MLP neurons of a small language model. Each row is named by its layer, matrix (up: input weights) and neuron, and shows model dimensions 80-175. Each number is 128 + 24 x the weight over its row's rms, rounded and kept within 0 to 255. Numbers have three digits each.
A block is one neuron, or neurons of one layer that tend to fire together. After each block is what it responds to, as a language model described it from the Wikipedia text at the highest values.

L2.up559:156095141147150123119134129095166106121182129191124146144068130111161154125131098138142106118137115156112102079141123160062121136152115160119114154165173154117106137119104120120121136095160131094124093094108147129104124109103092113145174120084099149112156118112095142172132116148115104200
L2.up595:152138144163142125117129176118113110105110131105135095177134112158131126127080116108129144117126103186146068129104159159142093168166116095138160122151115130122114125122124102130137158111167169134110141153151124139142090112098118124107143161132117139112149111085114100096134109152139128173
L2.up1317:136134127178134113155108121130130142126101102136166139185153104186115145130116105131132069138113144103146150110131107128157109124103110152099082121121154123108154150181130149153134138143135107139145138136095129124139129067147157126130109146106123100157144090103132138116139085150134134123
L2.up1512:166147120105132158117102086090156116092127084168127151114160124118128127118125105115132132148104116148124144078131121131101147116107092098155161140174189130116096112148143117155091121142136096074156076121127144163127148090091117139112134131093117163151105130116170137078108120129123104121
L2.up1525:116182112137144132136161125125114122146118117115167117146092159132132179112126155132149129147126098141107144101104125112111097108144100125104165149101094141170157167168094097118141111134143118098156149101094141112109130128114124169094127119143130092159149106164110175075158127161120125158
L2.up1572:140102140114152106117134123153119098075097122148068109090136173119158112096167085161111151142150135107137091119165135165110097131123130081124166148148109140118136156137138129155085108137145148134152095121119142108115145068124093117102131138155132107143150135147132147114137109124109168114
L2.up1923:120170140164167101102175112076081114085129137117163130115142091120157148148088085134120131141123138154114132079115143134103112122130117135139137121128140158131108129074053145103177147167117087175105110120102133107084116122107137127126128111099086093165148138151143127130175123158108108124
L2.up1990:123120169160077142135133158124109104123106124118149115121149132142131136153070133142150119154119131165143116077130138138105070113121095135144141144105142100152133140119115139150142127112089094143140132104118126126141205108116118143127136117141107094128121132149127120133158148125150090120
Final word of short section headings in Wikipedia infoboxes and stat tables, such as Youth career, Technical details, Significant dates; weaker on scattered word endings and on down in laid down or turned down.

L6.up560:113134082113147173177133115126122134088163130096142134179083094153143129143139176127127146146138158111155064143144124083085120137145119143138135130135107123149110110140136151107138149124162096127140110136112135130106102102166076142110123115126111094145137070120150116127113183172131140118
L6.up602:126113161119146120083122125122136128133121164135147130153096135149124147119145148111145119149120145119130143130142106112132121119144153117165169114163110158164151133149117119142121101128107120093116167133115163107127132150154140111115090096138130122194114087127152106121088151137123127194
L6.up690:133141111163119146116122125151071098166058079148117171107181130126139108105117106140098159137127111173162108166109144148124134113134134131153139087073075080138167127165101178145110125160136104177111115148092081129119106106154181156140132111132126139126089096145106146132128126109133104160
L6.up852:176141175121158135158125119110130152123139143118112126171085139123150112126137127124146128117153158137149089153166090156129134110153102107101131110129177116111191126176141150115158153102130183110140083086134147149131129082132167116117140141144152113120141118171157178108203135115140123120
L6.up1065:099127153114138134121122085122134135103099121169171145100111104144134116135178120134128121096114140141110150181124113125104148165118108110103140116152138130121151135127131120148143146131125120109134162150167169150195132070147123139110132117165163106101116161162146138106130151123127126173
L6.up1304:109084153129099148144177132129090105104146127161127109128121157164093106148150132151178113152182112121136151168118126100139131105115193096112148138155146149108146133105123126121118094136095127107094138133124091135129095136106149100127107134135143133138098088149147131136165157138110113162
L6.up1932:103104116107147126162125166131127126138139100131100112133088124096149115111165123115140110161152077102111076102149099129138082116113140093133118117093128110113076141145174115110140143153100118154123118124110126155133131122153188117118118100146109147136159116099128139136126129132169111091
L6.up2100:096137131142166107119172102118068126105105120104157138147120121186122142125121128141101181152111113153105099111127138128118136166157109070135133144122142140172089118181165091090138166100152160138130114148113146133125140118138135107138121099140137132099143096110137106122112159125154149173
Tokens in Wikipedia tables and infobox lists: table header cells and separator dashes, and field labels such as Review scores, Time zone, Year.

L2.up76:135145152143163127132139144107124127144111134140121079138189180137154150132127135136120101132149144095130135149117137106094135156133153104154175102146107119146122100143151134133130110099120114076088154128143129129159134120132134117126144103092092126139153091143151119137081113118160148162
L2.up181:127139123102111102151129133140139117139100141117098092104112139131117143191094083092123168158147078123127137149155113127117156115118117161126135158095147152132134122128112106172129103148107174133120153136127152122124145133115145108108142116127096152078129130153107152146106115198157133165
L2.up255:118138133158146153125157146157126139099101145099143128101109150166162110170124112147093145143211140130102122137144139106114117122101109126139144082100126093151101169129150129166114190173125140085165129137128116145067147095106135167095156152118130139188128167116100106120096119151150129169
L2.up293:141151116084105125119129126152138124115120083130126099118134138142126122143138184143152150138120145117152130153196150184064123141107131128107138134135109132111131134117119099094109149105106117168096145171122125102139155100143144177085122088128137141074144181130125086177145140131136109117
L2.up816:152120126093133130133105129174091131120128124098141127158157091115117102125140164116140082133111147140111141136124130122128147130126121117099134122110152141177125160167120099131149130071083093120097129134152129129115112129116144130091145115149148144092139157080078123116151127145126156125
L2.up1099:104097179118124115079131099123146102138113106125156050150135167142130125125187126111111141108145137126125093147163102126110123165124117170108144137108121115132111132096134135101131124121157141125107126172095093101131156098181125140117140147142094164080187123132127104141109094157127162193
L2.up1660:073130171167108100129139112123156151085138101073189102176104119141126146101156139117181078122140138113151117195094145104114118124134062139144121104133119112109124133109119143159108124103122134097106167114083089087151113088151113122107131133118140155104112170123131128165099123139095129123
L2.up1961:112128150155155094144147123141127113172131138115147117107107120133158100143126123088090119138094122108124134134107130134148143101140131113144111134129152132122127111163107128129182105126135161125133127161118132122120126139108145134123139138139094162126082123136123152167087120146120146170
Middle or second word pieces that continue a word split from a short first piece, such as so-und-track, out-ski-rts, ob-tain-ing, or-ange; more weakly, whole words after "The".